From a checkpoint of a small transformer trained on Wikipedia: 12 layers, untied embeddings.
MLP neurons of a small language model. Each row is named by its layer, matrix (up: input weights; down: output weights) and neuron, and shows model dimensions 304-431. Each number is 128 + 24 x the weight over its row's rms, rounded and kept within 0 to 255.
After each neuron's rows, "fires before" lists the tokens most often just after its 100 highest values on Wikipedia text that the model never trained on; "fires on" lists the tokens most often at its 100 highest values on Wikipedia text that the model never trained on.

L3.up874 [109  92 103 108 112  58 150 131 118 120 104 110 139 113  91 119 162 162 105 111 132 122 130 103 154 140 106 112 122 132 108  62 173 145 135 127 104 136 153 138  88 144 145 103 121  86  92 142 102 140 152 103 109 131 125 121 101 122  87 120 122 131 149 151 135 134 142 129 148 144 125 112 114 146 191  95 119 160 135 131 129 146  79 136 130 127 133 112 160  90 129 102 158 113 166 124 132  91 139 135 121 146 140 119 135 139 149 138 118 120 134 172 105 144 121  98 117 126 178 109 111 124 142 201 103 129 174 125]
L3.down874 [145 109 154 131 131 114 126 151 159 133 150 106 121 139 158 148 123 148 112 101 118 154 100 136 127 148 157 128 108 128 125 100 146 113 155 114 112 124 129 118 148 118 118 124 119 118 142 140 176 130 126 158 162  98 122 131 140 112  89 116 112 102 104 102 159 163 143 118 139 134 140 137 112 131 134 138 105 107 103 155 174 102 151  93 180 117 133 194 129 121 157 105 158 148 115 140 151 126 117 137 150 141 174 113 155 139 154 130 119 107 109 139 154 143 118 124 129 135  66 168  78 152 181 108 103 123 111 136]
fires before: "1", "2", "9", "0", "5", "6"
fires on: "18", "1", "9", "8", "192", "2"

L4.up1139 [116  74 128 140 164 131 134  98 156 126 112 140  85 111  94 144 122 126 133 158 148  84 148 166 148 108 115 157 147 139 181 137 143 125 114 164 131 118 120 131  82 137 168  92 141 133 133 142 119 134 117 133 158 111 163 159 109  89 154  90 112 148 156 112 136 132  85 141  96 160  97 110 112 118 103 108 127 144 141 156 141 164 140 117 128 116 109 124 157 153 142 182 153 132 128 133 138 132 162 161 122 155  94 110 156 124 173 125  93 167 117 134 149 116 137 136 150 170 123  92 184 141 138 164 143  77 107 142]
L4.down1139 [127 152  63 108 130 167 130 149 139 148 111 142 122  77 124 114 133 159  89 135 161 146 140 126 117 161 132  76 121  91 123 120 118 131 134 138 133 122 125 123 148 140 124 114 130 136  95 117 129 127 137 107 166 149 153 123 151 121 146 153 156 137 144 147 132 101 105 145 134 124 139 121 148  94 130 147 101 191  86 120 156 125 126 107 123 120  64 155 123 129 179 137 136 161 153 112 104 119 135 204 144 116 132 108 125 110 137 105 155 115 122 101  83 138  79 154 146 135  98 132 137 102  83 155 114 115  76 108]
fires before: ".", " |", ",", "3", ":", "–"
fires on: "7", "6", "5", "s"

L4.up1144 [139 145 143 130 133 146 129 110  56 102 138  81 123 143 114 145 114  97 151 119 133 147 136 111 129 182 137 129  95 122  93 106 152 133 125 104 111 126  96 108  91 158 110 134 132 166 113 133 106  85 117 134 112  98 128 161 139 133 137 135 102 107 107 124 126 105 150 149 151 157 158 133 126 127  91 166  94 171 122 159 121 113 123 163 114 159 103 110 132 154 166 134 142 121  87 125  89 131 120 162 102  86 130 135 160 111 148 129 141 108 145  87 126 135 124 134 103 114 147 127  83 127 120 181 114  94  93 159]
L4.down1144 [118  84  93 121 107 133 135  95 110 115 136 115 126 112 136 106 111 179 109 141 133 165 112  69 150 146 121  67 130 124 101  70 120 146 133 122 155 112 131 104 101 127  87 143 143 112  82 119 167 117 103 141 138 116 106 161 129 134 115 104 135 102 125 130 140 131 104 107 121 147 135 122 102 121 143 109 136 163 142 131 112 134 102 112 147 160 107 136 117 139 131 101  97 128 119 144 131 107 122 138 125 108 128 128 137 110 134  78 106 154 130 122  87 168 118 106 150 166 106 159 107 140 118 105  93  71 133 119]
fires before: " "
fires on: " April", " December", ",", " July", " May", " September"

L6.up357 [ 99 117 102 136 128 148 165 132 128  85 151 112 133 164 150 136 109 136 151 126 154 107 129 137 131  86 106 119 119 131  97 127 137 172  88  98 167 182 107  84 131 115 128 116 126 151 153 101  79 109 113 139 113 117 130 154 115 160 139 110 142 152 159 122 114 111 120 113 138 137  87 131 116 135 203 182 110 148 110 154 151 135 131 128 132 136 128 126 139 128 166  92 131 113 137 110 121 142 178 119 181  95 139 157 103 117 125 127 167  82 118  88 174 127 155 112 117 123 150 135 147 131  81 117 139 156 105 158]
L6.down357 [ 88 167 102 119 162 101 122  85 124 114 113 134  94 104  89 121 147 143 146 136 168 125  97 117 115 158 123 165  96 104 160 120 147 153 127 117 115 113 173 111 128 109 151 151  96 105 124 120 151 148 114  84 127 138  95 100 176 166 170 139 117 153 118 146 160 170 127 110 168 115 150 146 145 141 105 133 155 101 124 104 110 140 128  95 153  91 107 129 115 157 136 146 118 140 170 127 128 134 127 119 116 173 117 122 115 116  88 105 150 111 130 112 110 123 110 106 150 145 154 155 133  95 144 117  92 119 130 149]
fires before: " ", ",", " the"
fires on: ",", " February", " by", "5", " September"

L4.up262 [134 146 128 119 194 130 102 149 128  74 148 117 148 158  81 164 143 121  87 154 134 124 130  93 153 115 142 119 170 152 137 117 161 136 129 159 115 142 126 107 165 166 154  81 104 115 167 162 151 111  96  85 115  73 149  76 127 115 166 123 117 134 102 135 141 129  99  75 112 131 169 110  98  76 100  99 127 146 128 156 138 167 119  97 131 130 180 111 157 173  84 140  80 121  98 137 155 120 137 167  96 139 131 134 158  79 154 115 126 110 133 155 132 121 125 102 176 153 145 146 131 110 143 106 135 123 145 152]
L4.down262 [165 100 159 127 134 106 144  89 102  69 113 144 120 191 173 124  97 135 152 166 115 133 130 151 117 141 159 125 133 150 122 131 111 120  98 100 113 123 126 148 142 169 155 147 116 151  87 122 152 105 159 131 140 125  94 146 116 155 106 129 127 135 149  91 119 140 124 108 129 157 167 122 153 106 163 126 153 103 131 164 110  78 118 161 110 131  91 133 118  91 143 105 129  69  83 119 119 135 122 109 132 162  92 115 167 148 159 134 131 153 140 110 148  80 131 142 151 115  82 117 137 129  93 127 119 152 131 145]
fires before: " |", ";", "1", "0", " to"
fires on: "0", "–", " that", "le", "o"

L3.up1470 [111  92 179 148 166 132 112 115 151 129 125 113 101 123 126  74 130 137 122 113 133 152 112 125 142 101 127 146 152 151 137 151 137 102 147  55 105 134 164 172 121 138 150 127 152 135 186 125 164 148 103 110 123 117 133 107  94 139 106 127 146  88 149 129 173 112 162 155 155 102 140 130  94 115 126 135 116 179  87  93  92 101 123 104  72 122 130 143 134 116 129  96 129 121 151 131 119 141 150 108 152 144 148 165 163  87 116 120 137 145 111 133 147 164 133  88 108 167 153 133 127 143 105 134 125 119 145 205]
L3.down1470 [148 154 114 183 179 135 124 128 146 129 136  95 158 140 119 172 162  88 115 171 112  98 115 143 135  77 111 113 157 139 132 116 118  83 152 108 171 134 147  96 116 103 137 146 186 124 106 127 130 107 133  55 182 148 108  94 108 144 118 132 106 109 106  73 116 122 109 144 107 128 140 114 130 122 157 128  97 110 146 144 165 100  88 121 165 120 187 127  98 113 130  95 131  81 145 143 140 100 121 119 147 139 122 153 139 110 142 140 140 129 106 146 102  95  92 120 125  98 103 121  97 145 145 121 128 124 116  90]
fires before: " the", " to", " a", " that", " its", " in"
fires on: "ed", "ated", " won", " began"

L6.up490 [126 113 150 143 137 151 149 123 150 135  98 155 145 117 131 138 131 140 109 178 156 122 133 120 133 132 127 129  88 137 173 106 150 122 120 110 123 120 111 114 153 106 131  87 148 116 126 109 103 137 106 113 125 128 123 146 131 123 101  97 111 132 152 122 137 117 169 138  99 149 170 126 116  94  75 184 119 158 113 133 126 179 175 164 137 149  97 121 130 144 126 153 114  99 137 108 120 147 158 141 101 113 125 104  93 137 121 137 133  88 147 154 108 120 150 150 114 118 127 123 144 117 118 125 132 132 111 120]
L6.down490 [134 120 125 157 121 146  89 169 180 148 104 145 127 139 120 143 148 111 107 120 156 135 136 141 107 116  90 119 149  82 104 119 109 170 156 159 146 152 140 113  80 124 142 111 126  89 116 134 128 122 115 118 163 115 125 110  98 118 147 141 115 127 108 119 141  95 120 144 127 124 146 155 123 134 171 166 208 106 120 143 121 162  80 138 151 177 109 128 112 164 166  78 148 108 140 147 139 115 121 128 112 135 112 158 133 158 140 100 151 141  86 142 114 151 135 116 123 137 106 123 145 136 110 125 137 132  92 141]
fires before: " ", " the", ".", " November"
fires on: " in", " by", ":", "born", " on", " from"

L6.up1340 [120 135 135 104 157 141 133 110 124  92 140 141 135 145 132 108 103 122 120  97 102 135 126  84 150  91 102 164 129  97  96 110  88 148 105 103 107 177 100 120 120 135 138 169 119 115 123 135 101  89  87 123 131  92 118 100 129 123 105 118 102  73  87 162 112 141 163 123 134 139  91 135 101  90 113 130 119 121 138 111  98  98 128 148 175 143  89 126 138 156 157 129 112 117 124 153 126 120 153 184 121 129 128  98 109 139 167 142 104 130 129 139 102 119 106  93 149 111 130 149 116 116 120  99 123 127  86 147]
L6.down1340 [147 110  92 147 133 146 116 163 157 103  91  47 109  82 103  87 119 125 154 135 162 145  92 138 114 106  66  97  95 153 129 100 169 150 133 103 121 112 147 118 121 152 106 112 117 125  97 106 126 136 167 105  83 121 122 109 126 163 121 147 111 141 123 129  96 123 140 121 175 128 168 104 106 133 120 127  91 102  96 161 108 117 131 123 137 131 162 109 133 116 123 128 150 140 175 145  85 120 131  81 125 149 140 150 100 157 140 116  91 141 139 107  93 122  86 148 112 152 114 136 117 132 125 109 130  92 125 155]
fires before: " "
fires on: " February", ",", " January", " September", " November", "."

L4.up281 [153 139  91 109 107 125 104 160 111 155 141 124 100 150 142 131 142 141 104 138 136 104 154 122 139 137 164 156 134 148 130 165 165 102 154  93 150 111 109 126 145 142 149 147 155 123 111  95 123 147 147  87 117 112 143 131 184 134 135  96  80  89 125 143 155 111 136  85 144  70 160 164 173 121 125 138 116 142 196  79 146 132 105 102 116  96 172 127 121 113  92 157 104 127 117 133 127 120 109 122 138 147 172  99 137 125  94  94 119 106 163  79 100 144 104  99 159  98 130 134 114 139 127 151 159 144  97 142]
L4.down281 [106 140 123  82  94  93 137 119 129 118  99 180 135  74 104 164 126 151 126 126 165 147 125 148 162 112  96 167 128 103 122 155 143 146 186 131 108 128 154  81 122  80 114 139  85 114  71 126 145 132 136  76  98 148 135 136 125 138 155 152 137  90 148 113 150 149  88 100 135 132 138 152 109 104 101 129 122 135 136  69  98 108 130  86 120 160 142 119 156 123 103 108 134 139 127  74 150 116 116 131 122 107  82 191 175 136 110 111  99 125 150 122 170 151 145 127 132 120 134 131 101 120 153 103 170 101 137 129]
fires before: " |", "ve", " G", "m"
fires on: ")", "'", "ve", "re"

L6.up159 [171 151 143 148 125 121 130 145 130  99 129 137 155 116  72 148 110 115 120  60 141 123 133 123 157 116 127 158  85 173  94  86 159 132 146 167 127 131 118 120 126 120 130 117 133  89 119 131 165 122 118 123  92 104 107  87 153 109 163 137 156 142 146 113 138 123 169 113 128 140 133  96 132  90 116 131 130 147 122 148 127  70 110 129 137 124 137 107 145 176 150 139 120 115 117 161  90 148 125 105 135 131 145  91 149  94 167 112 155 117 163 136 134 132 118 157 137 171 156  64 112 119 150 129 114 111 123 137]
L6.down159 [130 155 127 159 138  94 111 112 129 111 138 102  75 114 134 138 110 148 161 167 156 114 123 120 116 115 112 142 114 137 150 123 147 163 105 139 108 153 137  88  81 113 108 105 126 117  78 114  93 129 125 168 115 125 107 124 139 144 113 108  97 104  85 144 138 154 151 132 108 196 124 151 138 132 150 142 110 111 140  92 112 106 122 139 125 136 174 106 112 154 109 142 119 123 130 133 115 109 113 114 109 108 106 164 157 121 100  85 116 121  95 113 159 151  89 107 151 179 144 106 150 154 121 121 148 181 108  55]
fires before: " |", ".", " |\n", ",", "–", "%"
fires on: "7", "3", "1", "5", "ra", "2"

L6.up586 [133 106  91 136 134 116 165 134  99  71 120 145 120 126 114 134 142 137 156 101 149 150  87 122 138 131 144 138 133 156 102 120 180 128 106 130 172 162 139 154  91  82 138 149 150  93 159 163 133 144 140  80 137 163 126  73  85 133 125 125  60 145 167 138 181 148 132 121 118 114 135 110 125 101  77  80 126 110 111 141  95  99 156 158 142 121 129 155  96 128 148 119 104  91 118 125 134 112 138  96 105 155 151  73 143 123 175 113 169 133 126 129 158 166 145 104 136  82 153 140 164 142 186 163 114 121 147  81]
L6.down586 [118 158 149 112  88 157 144 152 137  99 110 141 152 138 132 114  80  82 125 163 119 133 137 106 133 142 185 147 141  95 144 109 122 140 158 114  96 122 129 117 133 102 141 138 171 113 152  95 111 119 110 123 141 130 151 157 115 160 152 108 119 132 124 142 107 134 134 110 154 167 125 128 137 127 147 104  75  90 151 120 118 133 108 139 112 172 167 136 129 146 151 116 102 124 128 136  88  91 132 149 180 114 154 152 126  75 119 137 143 143  96 139 140  93 120 175 165 104 109 119 141 160 107 114 118  96 119 120]
fires before: " the", ",", "–", " its", " he", "."
fires on: " of", "5", "2", "1", "6", "9"

L4.up539 [144 131 141  94 160  74 172 165 181 155 138 145 126 106 147 128 133 106 120 138 109 123 154 142 116 124  76 106 120 114 124 143 134 177 164 142 133 129 138 117 135 106 141 150 124 147 146 131  96  96 130 119 111 152 128 174 137 145  64 103 136 139 129 116 110  98 113 161 121 123 108 109 108  69 142  92  98 111 148 116 142 145 134 117 115 199 109 117 110 161 153 166 164 116  91  99 130 122 122 148 141 122  98 115 137 144 114 132 143 148 139 114 120 172 115 141 184 140 106 179 137 129  82 118 127  87 156  86]
L4.down539 [167 125  83  97 115 190 117 144 167 117 108 119 136 121 109 127 105 130 115 111 133 107 171 156 129 149 130 124 157  77 139 143  83 165 107 104 161 114 149 123 131 135 115 135 118 137 129 116 116 128 160 126 193 115 147  83 150  99 108 104 127  93 160 162 132 108 131 126  87 155 141 114 103  98  96 163 144 113 115 133 123 151 106 114 109 124 145 147 163 113 120 143 112 117 145 134 131 172 151 192  75 112 115 132 133 164 139 112 123  95 115 159 141  94  82 105 143 122  84 137 157 143 116 146 108 150 118  85]
fires before: " |", "im", "%", "an", " |\n", " ("
fires on: "5", "2", "x", "4", "3", "6"

L3.up521 [159 148 132 105 138 156 155 122 119 124 117 103 164 101 147 102 137  90 149 131 117 151 145  83  99  76 122 113 137 135 135 148 122 117 137 154 136 130 113 110 151 157 163 162 142 126  98 119 155 160 138 129  88 134 171 120 129 140 166 116 135 133 123 165 164 115  99 124 134 122 117 121 126  89 113 134 113 168 110 132 106 141 115 169  98 121 103 129 112 152 183 142 100 166 125 136 154 165  77  91  94 134 134 146 133 124 148 114 107  89 154 140 113 125 114 142 127 140 107 151 134 157 128 114 177 110  93 131]
L3.down521 [ 99 121 104 192 135 123  83 146 153 127 159 120 148  95 152  96 160 131 129 165 106 101 120 148 146 174 142 144 200 129 131 145  96 139 103 126 149 133 135  82 159 148 133 123 114 125 121  93 119 120 124 128 142 116 163 106 133 116 114 130  97 120  93 127 129 117 141 105 103 144 141 101 128  95 148 131 133  67 120 147 142 167 111 151  93 166 155  97 126 117 157 107 148 134 124  93 125 125 164 137 131 139 131 160 136 122 126 144 117  91 121 153 130 125 113 119 144 145 105 118 115 160 104 136 138 115 120 156]
fires before: ",", " |", " (", " ", "′", " the"
fires on: "1", " in", "0", "2", "5", "6"

L6.up50 [143 131 147 113 100 146 119 120 151  68 119  89 149 149 137 104 153 150 143 139 145 142 121 107 168  86  89 163 123 113 133 152 164 108 121 122  98 116 127 149 176 146  99 167 148 127 146 100 151  79 104 170 126 102 124 153  67 119 151 158 127 124 138 101 124 140 149 117 124 156 159 163 132 176 127 143 111 168 102 129 158 161 111 118  96 168 152 144 123 128 136 151 108 148  99 105 143 108 134 161 117 163 106 108 143 163 146 154 117  90 156 127 140 181 142 125 122 102 148  99 157 137 118 147 121 141 146 129]
L6.down50 [139  99  94 149  83 126 160 133 125  68 103 125 127 117 136 135 156 153 172 163 112 145  57 109  95 127 115 114 119 134 120 149  93 130 155 123 165 107 133  97 106 107 143  92 117 121 145 128 119 170 153 147 117 100 199 118 133  92  98 140 133 132 122 138 102 176 127 116 148 157 181 129 116  90 147 185 120 122 135 125 109 150 111 121 112 133 138 127 118  70 124 120 122 116  95 135 124 139 108 115 144 152 142 113 101 124  98 147 145  92 131 131 156 125 115 150 138 131 118 155  78 122 163 148 125 128 124 154]
fires before: ",", ".", ".\n\n", ")", " ", " and"
fires on: "s", "8", "0", "6", "1", "7"

L4.up764 [142 131 124  95 146 110 117  90 118 167 119 101  94 147 147 130 141 148 115 137 133 184 149  70 146 111 162 174 118 131 125 113 101 135 138 151 149 112 145 118 103 133 148 160 119 104 113 106 112  90 131 134 120 125 122 140 121 136 104 126  83 155 110 127 154 105 106 101  84 150 121 125 148 119 197 167 149 134 104 118 117 113 138  93 133 163 168 137 130 150 119 156 113 107 147 116 106 154 122 132 129 166 115 134  93 122 120 141 113 181 127  96 111 150 158  96 159 137 131 125 143 124 103 156 107  98 141 127]
L4.down764 [162 129 133 152  84 111 151 140 133 101 110 113 146 112 137 127 123 188 132 130 135 118  84 157  98 165 115  94 122 125 158 157 150  95 129 129  85 146  93 122 133 166 172 121  77 131 115 157 191 146 127 138 143 146  83 127 153 103 108 145 170 133  69 138 145 127 122 117 160 163 134 150 117 120 155 171 126 126 130 153 123 139 127 170  65 123 164 137 113 122 166 100 163 107 104 122 142 135 163 119 127 106  98 118  98 127 110 114  98 129 106 132 140 149 149 105 105 126  98 166 132 140 154 145  94  99 131 111]
fires before: "1", "0", "6", "9", "2", "5"
fires on: "201", "194", " million", "200", "202", "197"

L3.up1493 [137  88 123 134 158 152 103 100 127 124  94 125 102 151 153 184 161  91 110 141 136 116 105 147 128  82 121 166 162 132 122 125 125 135 163 105 147 162 153 135 136 120 154 134 103  84 150 144 164 141 125 150 114 107 131 126  80 149 105 101 130 118 104 118 148 132 100 162 110 130 130 157 138 129 141 118 117 150 133  97 138 139 131 178 147 142 108 176 121 137 119 143 124 173 132 172 124 116 136  91 147 102 131 114 143 115 147 157 142 147 132  87 133 131 117 155 122 102 141  73 111 107 109  86 119 108  86 146]
L3.down1493 [112  90 131 133 113 135 157 157 113  87 164  89 122 137 129 139 100 131 147 132 112  94 162 135 134 107 143 131  96 140 113 174 131 149 109  93  90 123 189 138 147  81 118 151 168 126 131 124 127 172 162 119 141 161 147 132 158 180  82 133 118  80 144 130 155 153 108 122 102 106  96 108 117 101  93 121 141 102 114 133 143 150 138  92 147 133 174 129 138 144 135 130 164 164 117 166 123  95 151 128 106 154 125 136 150  91 138 141 109 124 117 111 118 117 168 133 143 119 168 113 147 137 117 135 121 149 114 151]
fires before: " to", " from", " into", " its", "s", "ing"
fires on: "ed", " moved", " returned", " return", "ated", " released"

L6.up885 [127 120 143 125 151 118 156 135 188 110 144 138 126 106 138 111 111 105 145 159 158 115 111 119 125 167 116 137 151 117 116 134 150 120 132 114  99 162 110 141 154 145 115 133 115 130 118 126 110 153 128 162 110 129 168  96 122 120  71 134 124 102 101 118 112 100 113 130  73 161 109 145 178  95 114 115 147 120 132 112 127  92 124 100 110 104 135 156 186 146 110 106 152  78 126 112 140 114  68 154 133 133  99 167  93  98 111 124 138 100 126 143 118 135 169 113 130 128  90 138 144 148 116 175 131 142 143  93]
L6.down885 [129 152 125 121 100 118 122 112 134 103 104 142 123 101 102 156 100 115 110 132 150 113 132 143 123 160 108 117 134 129 121 143 109 133 159 128 114 115 152 131 118 132 158  94 121 113  46 127 104 149 117 139 129 148 101 180 140 146  97 121 161 128 118 137  88 141 125 159 141 165 140 102 127 130 151 148 145 155 172 128 154 147 131 111 116 125 146 156 150 148 159 129 101 125 165 134 133 118 141  68  95 115 111  94 121 129 118 149 112 128 147 143 130 107 140 152 113  76 119 107 114 125 113 127 149 125 123 152]
fires before: " G", " It", " On", "al"
fires on: "ve", "ot", "'", " It", "e"

L3.up619 [114 111 102 100 133 129 142 132 137 154  92 124 138 144 151 112 110 119  91 130 114 151 108 124 161 139 141 146 130 162 104 142 110 122 108 102 136 139  85 125 121 130 120 140  78 111 141 115 118 110 129 139 136 153 156 124 115 103 177 158 105 123 158 151 135  92 155  88  98 118  98 146 130 120  98 114  75 124 185 108 116 153 136  95 164 138 145 179 172  94 152 155  95 118 150 124 121 138 127  62 102 153 137 156 134 122 165 136  73 139 132  93 137 128  91  93  83 125 133 114 180 136 142 154 145 138 112 132]
L3.down619 [121 111 132 138 120 151 116  67 115 118 140 110 112 122 128 139 106 133 144 139  91 172  85 101 134 158 122 127 146 112 164 139 111 140  96 117 100 154  90 182 122 171 172 122 117 143 158 129 111 129 114 102 130 124 116  98 148 139 127 152 154 110 105 132 155 134 157 135 119 122 137 123 141 139 140 121 122 109 109 179 142 125 129 128 156  96 119  84 157  44  61 113 121 106 120 156  96 120 144  76 150 144  93 113 119 106 117 152  79 175 134 148 105  99 114 130 120  79 100 114  94 108 129 134  97 172 137 129]
fires before: " |", "–"
fires on: "0", "red", "O"

L4.up1493 [138 168 103 154 137 126 100  90 143 117 141  82 133 166  90 138 126 115 119 118 117 112 114 137 148 115 101 145 128 138 161 112 132 128 119 136 110 131 103 129 134 126 161 104 149 130 135 126 126 160 129 165 129 133 101 158 138 176 156 114 121 128 112  72 156  84 118 151 147 115 125 149 137 144 119 153 156 147 170 115 113 107 102 181 129 162 117 143 160 128 112 178 129 107 122 131 133 152 174 162 139 155 145 146 122  88 141 143 124 120 141 130 120 142 109 138 133 182 128 141 105 143 149 159 149  78 140 101]
L4.down1493 [144 125 146 139  90 108 133 155 123 152 108 152 121 140 148 112 148 146 122 141 152 141 125 128 126 119 131  93 145 121 102 108 134 111 134 169 105  50 153 118  90 108 103 134  90 110 115 146 135 122  87 124 138 123 128 117 126 152 127 111 123 114 180 127 119  78 186 154 141 148 123 138 159 121 134 132 117 113 134 162 127 101 165  73 161 128 121 111 168 121 115 135 122 161 134 138 108 125 142 106  97 126 108 175 114  83 132 131 157 148 177 102 151 116 122 100 139  88 102  71 147 115 133 109 112 166  62 130]
fires before: " |", "%", ".", " |\n", " m"
fires on: "4", "1", "3", "2", "7", "5"

L4.up1374 [ 96 140 145 111 140 157 145 116  62 120 101 126 115 176 172 137  94 100 130 128 134  96 162 118 106  75 148 129 130 162  91 129  98 149 134 124 121 146 132  87 135 118  91 147 134  50 108 128  97 128 143 144 147 113 143 139 139 133 165 154 106 119 125 147  87 153 115 129 156 118 121 178 112 137 100 142 163 145  69  81 115 165 105 145 121  74 138 107 121 143 147 160 101 120  72  90 130 160  81 108 124 101  94 146 126 141 136 113 141  93  90  86  65 106 150 145 170  87 131 168 103 111 117 160 109 109  87 138]
L4.down1374 [136 134 107 147 100 136 147 129 154  95 159 183 117 106 142 150  82 123 157 147 136 177  86  88 143 150 103 108 159 115 129 163 137 153 122  92 177 126  98 173 159  92 125 114 132 143 110  88 155 152 126 141 167 117 107 137 154 138 165 136 153 106 140  79  97 133 147 150 145 139  72 153 115 147 143 141  94 101  87 149 150 102 135 139 152  89  95 129  70 114 122 125 125 126 101 144 136 147  84 109 105 102  51 110 103 133 126 137 166 111 113 137 134 112 120 144  98 119 154 146 171 113 138 122 148  89 126 139]
fires before: " ", ",", ".\n\n", " B"
fires on: " November", " February", " December", " July", " September"

L6.up79 [173 137 105 129 142 137 126 139 155 149 142 136 145 134 149 147 129  78 158 108 111 143 136 113 190 135 129 141 109 108 155  81 119 164  70 140 149 110 134 150 141 157 135 149 117 117 183 134 116  70 111 116 113 132 167 130 130 115 117 111 102 126 132 101 151 137 130 123 131 126 108 113 112 122 164 134 141 122 162 132 119 125 183 120 158 151 156 112 112 130 169  99 119  87 129 179 157 124  83 111  87 124 117 146 114  94 129  96  67 111  82 102 128 128 106  98 119 133 121  77 168 138 103 131 180 127 100 119]
L6.down79 [133 177 113 122 120 178 149 126 124  96 117 136 117 131  96  88 157  78  83 125 122 116 111 122 143  90 146 151 144 120 146 145 130 134 136  80  97 154  99 129  80 142 147 115 156 166 108 151 119 161 135 119  85 133 133 116 158 146 128 149 129 126 130 141  92 123 124 127 161  97 125 134 127 140 102  52 121 116 127 128 147 133 129 155 129 115  94 173 117 146 159 144 163 112 129 141 150 179 115 142 126 104 143 135 152 118 139 140 134 121 129  97 128 116 123 128 109 126 143 141 139 147 149  96 152 158 133 142]
fires before: " |", ".", "–", ";", "-"
fires on: "0", "1"

L4.up302 [108 168 107 100 165 121 101 146 126 130 164 173 153 139 122 130 150 108 143  95 120 111 151 138 112 107  72 129 127 122 125 152  92 156 150 101 116 180 125 122 140 128 192  51 138 130 131 123 122 135 103 137 120 151 156 167 114 162 138 128 120  97 168 101 153 107 139 110 129 123 144 112 105 116  80 130 142 193 150 113 134 105 106 135 128 177  75 143 139 135 119 145 112 107 118 114 128 100 124 136 121 114 105 148 129 109 141 129 114 148 123 121 142 163 143 141  92 183 126 110 147 142 111 148 132 101 139 158]
L4.down302 [136 164 118  94 123  92 131 145 139 139 135 175 143  76 122 116 114 121 109 112 115  94 174 197 126 149 117 137 109 129 116  95 137 147 158 130  95  90  96 112 128 106  81 150 108 113 101 165 148  94 152 130 137 149 131 129 140 116 144 147 123 117 144 161 130 126 124 129 133 133 138 146 158 145 142 136 145 145 168 138 117  89 115  91 142 119 136 159 130 137  90 115  90 163 131 151 120 133 137 174 104 168 108 120 141 114 116 105 130  98 138 117 145 130 134 121 102 155 126 103 115 131 120 108 115 119 107 179]
fires before: " |", ".", " |\n", ","
fires on: "3", "4", "5", "7", "1", "2"

L4.up136 [132 107 140 103 104 154 125  74 116 140 183 119 123 115 121 109 146  68 121 175 120 111 102  99 108 103  83 105 151 155 133 153 122 133 129 100 154 171  99  79 126 155 171 139 115 129 161 129 138 152 165 112 136  95 147 110 183 141 145 128 136 102  86 125 176 111 141 132 102 138 116 112 131 109 137 132 112 133 122  99  98 117 116 164 110  84  87 163 101 162 163 130 122 120 154 126 134 138 136 121 130 161 143 126 105 111 145 106 165 118 147 131 145 129 162 129 183 123 108 126 129 151 107 104 157 136 166 121]
L4.down136 [146 110  79 119 125 160 103  96 123 150 102 150 130 164 142 133 133 129 186 133 128 123 148 135 127 106 133 114 113 111 118 119 163 147 108 162 117  91 128 133 110  94 153 127 131 206 138 136 136 120 141 108  63 147 137 148 131 113 127 113 137 123 134 156 135 135 155 104 133 138 130 149 159 118 133 132 122 150 144 134 140 108 132 142 184 153 165 139 186 162  82 124 159 129 118  85 119 169 125 149 185 141  88 129 125 135 131 133 164 107 101 168 138 104 142 139 113 119 132 135 139 108 156 134  78 127 109 121]
fires before: " |", ",", ".", "0"
fires on: "1", "0", "5", "6", "C", "8"